config = dict(
    n_layer=21,
    d_model=256,
    n_head=4,
    n_kv_head=2,
    head_dim=64,
    d_mlp=1024,
    vocab_size=2048,
    activation='swiglu',
    norm='rmsnorm',
    norm_place='pre',
    norm_eps=1e-05,
    positions='rope',
    rope_base=85600.0,
    rope_fraction=1.0,
    qk_norm=True,
    attn_scale=0.125,
    bias='none',
    tie_embeddings=False,
    parallel_block=False,
    init='uniform',
    init_std_qkv=0.0271,
    init_std_o=0.00418,
    init_std_up=0.0271,
    init_std_down=0.00209,
    init_mimetic=0.5,
    optimizer='laprop',
    lr=0.00245,
    lr_mult_up=0.774,
    beta1=0.9,
    beta2=0.95,
    lr_head=0.00817,
    warmup_steps=219,
    schedule='wsd',
    decay_fraction=0.726,
    decay_shape='linear',
    final_lr_fraction=0.0,
    batch_tokens=262144,
    seq_len=128,
    doc_mask=True,
    train_tokens=901600000,
    steps=3440,
    dataset='wikipedia_en',
)
MLP neurons of a small language model. Each row is named by its layer, matrix (gate and up: input weights) and neuron, and shows model dimensions 128-223. Each number is 128 + 32 x the weight over its row's rms, rounded and kept within 0 to 255. Numbers have three digits each. A neuron's up and down rows have the sign that makes its largest values positive.
A block is one neuron, or neurons of one layer that tend to fire together. After each block is what it responds to, as a language model described it from the Wikipedia text at the highest values.

L15.gate82:191156106143155111084139134159158100140125143122107142096157105132121118129118117126168162094060142115129150123104163081117088155110079126167132158167098118131147192135076123133147174168071119125086119132063151108156159078148161073129140163143046082100137069152127140111123110142134148140
L15.up82:158106158095130120072170142123130076086123122131151099104122136067105168123118120089125118133119150141134163105091135151109105081123204046089104159121142114116155115161155153116131079153130116073119210136119115132184076139158134167099167083143128156145093157120159174112116160159145121120
L15.gate174:132165146166177099128193081148150081046089137160098097134146148106092106097099124173168126128163147120097150112091086118158101116097102093124097162135057167084119107155129109141108101130142107181130125100150107122055157159167143154125118165103124090129110125096073122132060083127087127124
L15.up174:149113130155115156109162094124115072135136126115158187163128165132113166138126127223156066128131131136097148117082101157122095121185102196168115083094186154144162105139097075137092139108131097174145175093112196110119093096133118125075200118095072088135156112144142168133165167092130135103
L15.gate389:133132085144152090099114080120126071128102192103137136096166111160120139156173094199177128102117146078107172158150160121152134152091137148131097129125095135103226115122086131189171118108136086150122161143125092158179130152165136150109154205148032088091066140142135150130085087112132123190
L15.up389:140139180098140149116115119119166111173113147204111095155120102102118104158083160117130084167122134136113072108100111092143141125147140088133145153143111110098148128132138126098142149184139101074060147151141133108150136144104112086146119112114096070182104150086129120048062123128126146136
L15.gate522:147112129118127162143162084159161135114116184145084115172179119098104128104184158173174121162061092142125150102120135094131101161117130161077120141151130136057111105151128084175074086165138104128113115202116146077098131171131089135144133139141124168145164130102090096149098133170135206117
L15.up522:079130141118169073079141135138161114103099088161123119147155110119110120080072136104132129124121133111082148149109100145081112143082077146131138134130166074136088094156129085134109158134119106134125139115129130132178101144138058178118181156088142105157151084109117130136099128160119031110
Responds to: Word and abbreviation endings

L15.gate273:150129134134121173177157126124094141106163160162086176104168136120098098127085110114140142100159180137120185075091089149118133104113084152082148134186170069105127093122095112152110059085081157175158098143155150125113171090070142142078116152126128102134128127112105138115143142164178088126
L15.up273:103090135095162108154178124176139168168095137133120115123106114157116080129156090123129181145150111155113210131069119118093140132114085110090093148148199125148105092189131084115118136196115133146149113143122124119102116176123102145064160099116087199149142160133100081130144132141175118182
L15.gate302:073129097095094151141161114154097173164155176144151080167111082113137160125143097133133154155117163117117076100088114125191106108142176112104144120152156150142116148113140131089133114199120197154090090176156158131191148133127169089138094118096107105109161139095130051081089144139106145168
L15.up302:124130154180126102211110105164115148198119142153110078119116076149138092140168115123095144091158139157137125107155110129168132130160140162179113130128094101150194114065090111132051177174111170144139113100162139117135139065163168168130076081135164131145148152161162115128143112155134138085
L15.gate380:115196169126119091103101105141143120148149130157102151152155144097059164110144160140101152148139110178164170121084097197168101090145091109128107101125114067106092163133113126108097152120136135076109157153145155138112165157153170163152162166136137179188117132098129162068156153133077123131
L15.up380:122095123136173167189133163134184101138095150117131148105141119131094141137107210154141156103137206130079132194125178141135066108147142141166073096182088135113130111116111153118143154102176087068139110165098085126142146090172151090126109113086158164143101099109194121112121132152130103089
L15.gate448:123119149164152147131105155180159195147171157060126129088151100124157108130126140160170107153076194145172100112182123134092172085122182136072138159161132128095094116173159121142159159120103166104120132099142057140134182179148212112126130081087139200073184102110183140043121078111136180155
L15.up448:128114082139133105141180130142100136097145125133133149188134107130109194097130174129154150119113089125139155062107136107152179088116213188212110158151132084125115077095109183108130160099093074126181124137109148129158173087181068137187127113157145115112081091152121121120157081117145116119
Responds to: Season year endings

L6.gate69:075122176109181160115081116120106163157117109118124096120102092129129089093124118127112124072109122149101120103110152197156136147096111094128150096093107110124084093115144074109125135171118121170075155139146153174112158121093086072116113141112148135060034164150110078105125094165087100098
L6.up69:116101128136181170156129120117104135078150079137110087111133080056117067183144141143076086162170142117149123128110124170107132100105203087156101162079133133038152130142086151129096149090113139119116152127149150142175146150113128133162177171123147129101112145075131084090112088124091097177
L6.gate101:115104126119216121114161185053125098120131130121083089122107076132118110131106094118102132080124125157161143101178092115175167120148137092148130081144111124121175092174112145195145124072089055103162078145057110137095167160138117130116117130111141140163103184086140112062103115152127135098
L6.up101:134186113107139121129167134121112191067138153147145158107153138119099063117086105145141170105101128142123086122128035110134196087139125136148143143130114188158122100147136161144153126121125113151153092166091103168142179161145134116112150175065068116109143113232142068152144101147136124109
L6.gate103:088152098150132163128072118171133176138205127144061135102143132161180107082175144155164148146110117133122139081156127141169158132099103142116116169163067117152168107107098045146090149131126094149116089113140093093143108140179162148114160106099155172130133183126096113076167090101104112074
L6.up103:170144077104106125140198092124145103211116171103125078106182157176186181123152063105161192136178138145164104195054132158160155167157169165119123115168136132134163120174133090082142083112107159084105121128118173147142157125092160157119195109131101145204136123091168149085154159157164173117
L6.gate112:106126114110124066130144112088133064126091129147084127147123113176118128141141117133074055103145113137133099161132161111130128144138169110063103146136079073120123174166162118161143137112096153102137070160132152073157142089102149164151078120160097075138138166095144116129109139144130097107
L6.up112:166157140128106118109083052167163090131150089151096101095103073069168129154195109122114018164141176067139121124097141101140144154101173171129128180135100153130185116070136097160126121110095129136130108088186144107139113148100164096127191138138173121089116174074088123119164077100129070110
L6.gate122:131076131092134104137118085084137113190127140150115110152120131211126129091158106143129172126151109073141113127211146114145148180055099138142145056171043141164146115168110161129088154131102056153103174077165097093181156120123137170112142145219147102187071187144096205114124110152107163092
L6.up122:166100116096118083150089087071131112122089137194154122085097160168179165128176157117133129121153127098080148173115145086100157193135128170160136095170113107156125167141135144074070105148139124167131092131171140123120090132090167174113125091205238117154105119146134179127139132121117134113
L6.gate454:160136169164109120095140060152119187168122193130100135102144115140110135172146183182114092138125135160085089162174170142153144091168148131097103114103138089098083087096120163148083092092131129189131165172101159131141068111088186135122110115136095149166089142112100186105112139133119125054
L6.up454:125161134150171126125144123128143153137133140132126062164112131143140082107074115157131109124133085177128174111126136182150180084077150106180144116141152114168137147154119141147162142176140085156090153096119084123136104086194109086106160174146117134092114125133128187089177123102110091152
L6.gate562:119107163122120109192175186115150105157137190107193152142139093135107103146169102152175095118165156180100072134165082096177158107067142144143127091137138080139083148084097149129138149122109092121147183164098095157133104131143123123171083187107163142152083136077144183149141121140172166140
L6.up562:159130150175107198143135117144133118070108080116106141114133147090158095049139107179133136120100119138189108151088085154108121164102087110130120127149143103120135075085136104119071173178127181129116137123129187140159179139129112148190121097141116130155076113102094129115097119167160156185
L6.gate602:155054088146141128145179172120207112217132120092071119148174123134112083181184097126122140120142124123057152106111118133105163151117080086118139127145159138117062119130144160139136171126085180137086152111062187140196084177133168071127157159147109181153154127045140144114108066132122129144
L6.up602:137119110115079199110108075095148129098068153129106152182080093133140130131171141171085124162094138119141123142120160113150171119109150143076136103106118146149124048117126120150078154095113125132141140147148126096161161104079151086127123123100077148090175073097147188143165093087166081129
L6.gate670:072105101090133138176136185119110149105167132086116119141138128091156124146069119159138113174100129090126117039110090115197193162133158135130151174185105118093112089099118101085138127126167183119086204158103163085155140083162103119135057143094141158153123141111143095129153129187162087131
L6.up670:118174115130078159110160175070093061116150120120131131127100130118158155129137156137150107098131186182164105148108103105167153103119055118141120125158090128119085052170129067131127118160102176175152174131107135149109181116175184186156120131143135115147218146111200121124131150177118130134
L6.gate792:075151100119146112142135149157157140153106135130097128107185082121096051104132205139144102085142102167163136110152126145126116131087073096140113146092090127082116147187078140133056128101141122103113129118129124109180160197099154152145131125147123133151151168154144106086104068134164155163
L6.up792:173121104103129112157133141147092129133142151112100129135156155132095162173099106141090166164110138100050052108178083153186138140153189163149174106147101096168156175114150152129151126092119128058100130107150113150184113110147166116127157156177149077066182130201085140130146130121155120124
L6.gate834:115154111093142155184175134141118174072120151101040103088137076147104140114121133147134150133125109165104088072125145117179136114108118135123094134118081134140098136121116108157159151162143126123139129149135147148141172136073115119149123181087125166115114156140098166076078162170100180149
L6.up834:175117140139037110153103120137144101134092127129132096155163139152123146172202123186119180176128127085220092068135098135111126108141145052144114151128135111152156158052098103171111115124120151160100137145143117120141133165113145172117093095176111087094151159088155160118089069110136123167
L6.gate850:155117111133122129155164135114116120100129120120129175116126134160156113125126136107171159116086126126110134092177130167163184123114095157115147127102050100066140129122094206180134070143091116133185124174138134142119125130171128064170129108132117145198100151073111144120072127151103123104
L6.up850:106165132100096144099062125138125147145204141087129162107176129108136127133137112110082149095158108248140120113148086112141134174127106093155081229147070115117120074157122166116120192152116097087174119114180146077149155093171159079132136102154106059116125132090146125146144141136169114106
L6.gate875:135148139121161068143166144153155136130115107146045084075154155179133140091108107162155080129050145161105161098161107118138142156157128109118037156114106196121182182123159141166107071084106128181176168169168180150136184155098186131132121163078129130160161133129146126121089131150195085154
L6.up875:091170084110134119136155095147069191106090143125117147129099128087151152141143067115134099161092157100136124152167131154165122100143152136111111199211130119106088185193143090144143099153130125160085152203130094182145163162126075072131193187143141181076120094114117169135122159137127090140
L6.gate891:148139158122141082173135142130127145136130078149064154150120104136098113173158202142133091118090132117222210118123161138101164116141071075175122122098162095144116143091132122120173135101128146049126189083138091130206102133127108106093125148109125120085173115107094148106071071187082124145
L6.up891:126133095148067147136122122126137127104085139164173144140124119097133221143094171106112140171182051128155050095060149136114108162106156081149117117165112142115127160133125055157102181135183129192075161112143106151140122180138207125134148146121097103178106127211108129130205126121151100092
L6.gate900:121150186127135146140136128102137168067163151096113167225077122124098130131081142158096170146147149104076065144167183099178090150139116078075162140098084088182102114151197167161148106154125110124097158151117131135154159159169120120120079159083123139100121180191084147135163139093170102075
L6.up900:212166125100127136133147183134140086104114149145136167131127173135120106071109146117128094125067134117111134159067118185145174126075166094178179085100127108098181120108130163118174125135129117199124106126140096151146157134191097100097080128149177133136134130152120104129140175169138113165
L6.gate904:125177127080131117126150132130133139160094129101061106162119142187115123174178075158153145159164100099133126124194148124136146105041108125139147089126158099109116116154082079106117117125188055091128158133172147040171165085167126134117163144112086096132113153167107076134119129132058103103
L6.up904:154110098102186083117127141143207096123181132128121107084078070118155062190110144108108120070115131124058094110127095185152162073125116096182121132186116134170166167151105110151181188142142112121131120092174103092150116172105140080135122160116104123121148058141102087082159158137131081169
Responds to: Article lead-start line break

L6.gate10:160104129093125108168148125167095141159166145066088118134150132128139121189119134110148121132060102124145164078119204107117094153099174156124140118165108124135118160168141138115118150157161153161149113104175124113195165148135103129177093131148083078107207098113094064065137169203145073063
L6.up10:137151116141158114174158116124167042152150120175161148106136149114132119106166106161121146140115139103109099145072180124137109135145141179132088120103114147143095156231160100197089144090097080166148092108132153146173162104091150120177170144133076148143096125181135052138117142115168162165
L6.gate35:126116085014062086158190111092060121137121141110125121138157199122101080139133116136145159042113115089118203109111162099099104116166114159156184087131155112127077110103139120175135116149110140124148127141130129128118127110084135106127090103097107120153144110058081099143132120162115163163
L6.up35:140101138144140146070150161140169085204128087156064148130157122193125147121088123124064165080129183126112103170144134176174114086107035137126135133114106157127100089154122163136145155146142168162142144137112204092139158177181144141150161126055138097214094114132113125156143064124153143091
L6.gate52:082104087090117112171161183192163098153113096051069137157148079108037154159125118074129176093126136132146186143134092116125091153148108146086107106135087131038139123146077112118124143160146135206151152105134149132142156115082183059153135150138098135128108108130130117123086134156079096162
L6.up52:109097107154095147141128144139094182144179153082158113146108170121099114088172127118109117139108110127084164147102122076147162182188110121125229122182144154105110145091119055053097115116109156091086079124114196115135141089108153155120091110114104088080147114043069104081185174093101112167
L6.gate104:207085081078136136223100164090164132092137120160120148134148157061046089134116116138123157157088131101099136111138127125142095154091136141093148103171153111162079168103121122105122115137121127119162138166118187130178172118155029157172134197066176170170118142122111092081160132160188121086
L6.up104:090060114104072135161154166084126139135143116192151123140121172156123143136148103147138146160125140129154128124122147142166112156148135106137110095112169113164073115081061080192154150148102098153153118110129163121110152111117110152137160170147134164124188099146140099110106205160101092148
L6.gate111:203122113126098076098119156114161102057155065127111145149193184125182103121119091194143124148123128089096138133139135114191118180101170159127153125147147069131097201087093132140125113065139126121105156121139099144164115072134091076118124148129148131173130131128156123079124126129175148070
L6.up111:151193112156151144065078150101164138106152150135141163148146153137096133086140149067112092109165121089102126137114106144145103173151129135116092123073145035083085163132175137140109102161131152135154075110120129080189106119139089160134115135109107164110119126173127129103199189151127098089
L6.gate128:115059136119114144140151132125200081119091101094127116168159159171087089143105091131110177139117135074140130124145105121136114185080086100078132099131088193119106188156159072099162157091073113161131125104085097114180136073128127145117111157070114100127086122129104158128107072119134118133
L6.up128:147112112114134152094141118137147150145091098170109125147113166161148073177112130070184131170163162124217170132115051077109100079133110162102095067120144162111108146217133117153079172149151131115130098094141099095110103126154127134063179085133105145181114084135195165126133129131104107134
L6.gate264:162032103125143109150099116123076136105106117151148115132183133172133114154132122095161172145117125077138129085118140117174151163100110118051075204104145107118163124140065143153165131094106145163156160087128113160110144112124075165133124139092142131096131186155123098132132177152119106124
L6.up264:096109082154059164131135133122179100076110102123135118166137129067131073160159170118127106139116112133087123095086092125111120127085124126140110158126145162161131150179142125178147209146167125169110095099111088138131181129065161143175170125123074128154142129102121134168100176134189095116
L6.gate301:109097108142096098158137124128132130086128080104170096104173157130106111092180168102111152156155169081122188143111142112142149182122135082112095075071101223148142120161093183103166106139108096152190112121201142147116133121141143088137107116096092170206157131134094088118099179154109088081
L6.up301:151146183164128058094140164117100107103119093146133146117142141086105134151174137159163150034115123132103162113130188119130141144122081100124124176138134136105153215155130174146114126164167084144141107177121164135143128094139144154166070096102201188149159106152095120145123176149113136048
L6.gate496:093091076128146153172122141137154143177078110071122100091162120152115075178149143155121128119106108066074149144080111145109096182088132088028129067161105138104080193106137103146116080148158096232137134144168142140153120146095155092131118159084108151107143164095093109139066174108164036069
L6.up496:139093123075160123135206111128139139169131079132110094111082102180113158202082074141148145139180161105096103112144161129123134124110158079140092083076116114136087139093099166114100129120081120127158165086124179157106112081146129135196239118140068181098112108158185122126152065163089162116
L6.gate589:121101142059136084197129110089070069108104139074089170100155145174083115111100131097123144051165135125132075098150127099146112130139107166094135138124092141114107125131140114238165079184086051118143085173179149081179153091135097128155122158150166115076093088169085164135165143158072132160
L6.up589:153078095066197060130135217143133087095137136146109138112111136111139162090158135177140098176121168090135173120056113153138101176161149178092160102103140179165185073126091117102142124115129103147168095167169149127163078100128127166038186153143157076129148111125161175131113108095143145142
L6.gate755:127093080133133085184111150139174171127105165090103106122173129108111145148109191157093167057179097125099102107125169141174137141117063104156099071149099133136125140125106136122146146122088110186163123079187104124129150139124127118112096111085036123127079091134151146085176095154128083144
L6.up755:096146134082048119125101155130156134107139122117164117124153088173161149095181107122123115100183110168134116177113112125162050130120150043126115153219110074131162162107113131115145158187106104140178114074155153108118153141158110137160098127120129129104180036105133108102115177141059100159
L6.gate760:122099004152126135176173101084163136137191136091104121110177150133129095109136095156136175123154078103130109162120133124113111105175174137142134132136084185064101147149078185113118116131186113124146139093162116126115140140132135102124100155056139147118132144125051122081132140178109128151
L6.up760:117111069114137190135147141159106095153120065094142138145134129078177063074156131179155159129091124161147130066121153119153163162114101098135140112169106136118052158131095124135101132181101098118112118134126164118180168081078080185128142135176161158147148135154105072137116182098111080095
L6.gate928:135061131145108124180162137124145099138097182112126137117125121111100144167141129139102123159083163169163068142118119089117144145129088092095119126123090250121080126122124101176039140102108097111105128138098118117166183160087148089139105135149116190157145126118087121105149147097192101203
L6.up928:151137127111109165154175112103188153128130125118147098091111168136171151168075137097163164136102156171187111164114200152136181108093113066117130117128127139139148095227146126152109144113102136104131141115075182140143176147205154167155205070117160105148111119138150117183104126034125127083
L6.gate954:132083143124142038129144212145168069098103113158130141118131126082116096155030113168129115033113117124175172106175114092117133158126107123145134077124088137132150214109092167142096139118059140122111114160104124093115167106152111131142147195128134101143083139149137090089143143146149110145
L6.up954:196130096136159103098144120202134052154088149113122124138112099145149160144138164175155133143160129080135110126127114141045170155089142102159118140069098118137086162168143152101126170163129091180080126042098137115170145078148114180166150144141172150177138137137143038126115104084150110071
L6.gate991:149104135116105123125110121104192089156101159104144124169124099170168135081177185067126101099127146133112141147153176115156155125116141128063093137132130091166127145139155101095136154122152054107182104131125108060169099086150122165110093137174148130079102131108202098149111185132173105147
L6.up991:158107076054092191136131126087140155097119160173135161170132105149077123100168123113088123145117125122135134107181143145092114118130104147124126145167136137090104142161114116158115081088115158100100110124161099147118134179150117038161114156158126184115183156137133184145116114146136161150
L6.gate1002:155137118174051126108115130127106128159101172072127196174164155090153153196051100121173134121135138087163095097124150118143143148099126089073128100069100118095148199094128125103145143124113126171160120118122216073207158097053160141108098167092130166084174140108115099119081174109130153098
L6.up1002:097109157075109123125112121159158098090102148189058189132104087118123114156127121137134094083138156135148136076101097148125109086129079179131096109117111106131098138123157151144077185198126140154192142156188161147144158098081232079166135126082111109142155115189122135176104113125150118111
Responds to: Mid-word continuation after vowel

L8.gate457:102127180145097172127142132123174111100123172104092110129079149136171174151070157125123153176162109165071086162125082149081127106126149134131106193161150164140083177158071140121130189114147158133137130164199166143191130135126200076084081115088097059152125147123114112059146118127174105137
L8.up457:087114113065145123130135103119165121143141126140177104169100123134098095178124172153059122134145121105119103142197132114151142136115144088178097093083057197128081088172138126155092150090129120149208133180212104150126170126120202146176122123157082136107127123134213118109130145123140079168
Responds to: Title breaks and word pieces

L8.gate917:182141139113100130148129045121134133120139159150109128078167100112076103166135125124121126151141111096088163126174099128113139127120119128100160156198102123100159138095111166103128174139159151164173134063123101156117117098127160079146132177101082092117036152096065100086114123231160101112
L8.up917:102192152112159118075112146097096125069194150116125177089117128120148126144132127175045101145112150146126092118130111172110102152118122192116151167174131077119151090073144121082147146131118138093166140176123139162152136163147045092155107108156049130141096127119143129077077141140124184136
Responds to: Word-start fragments, table numbers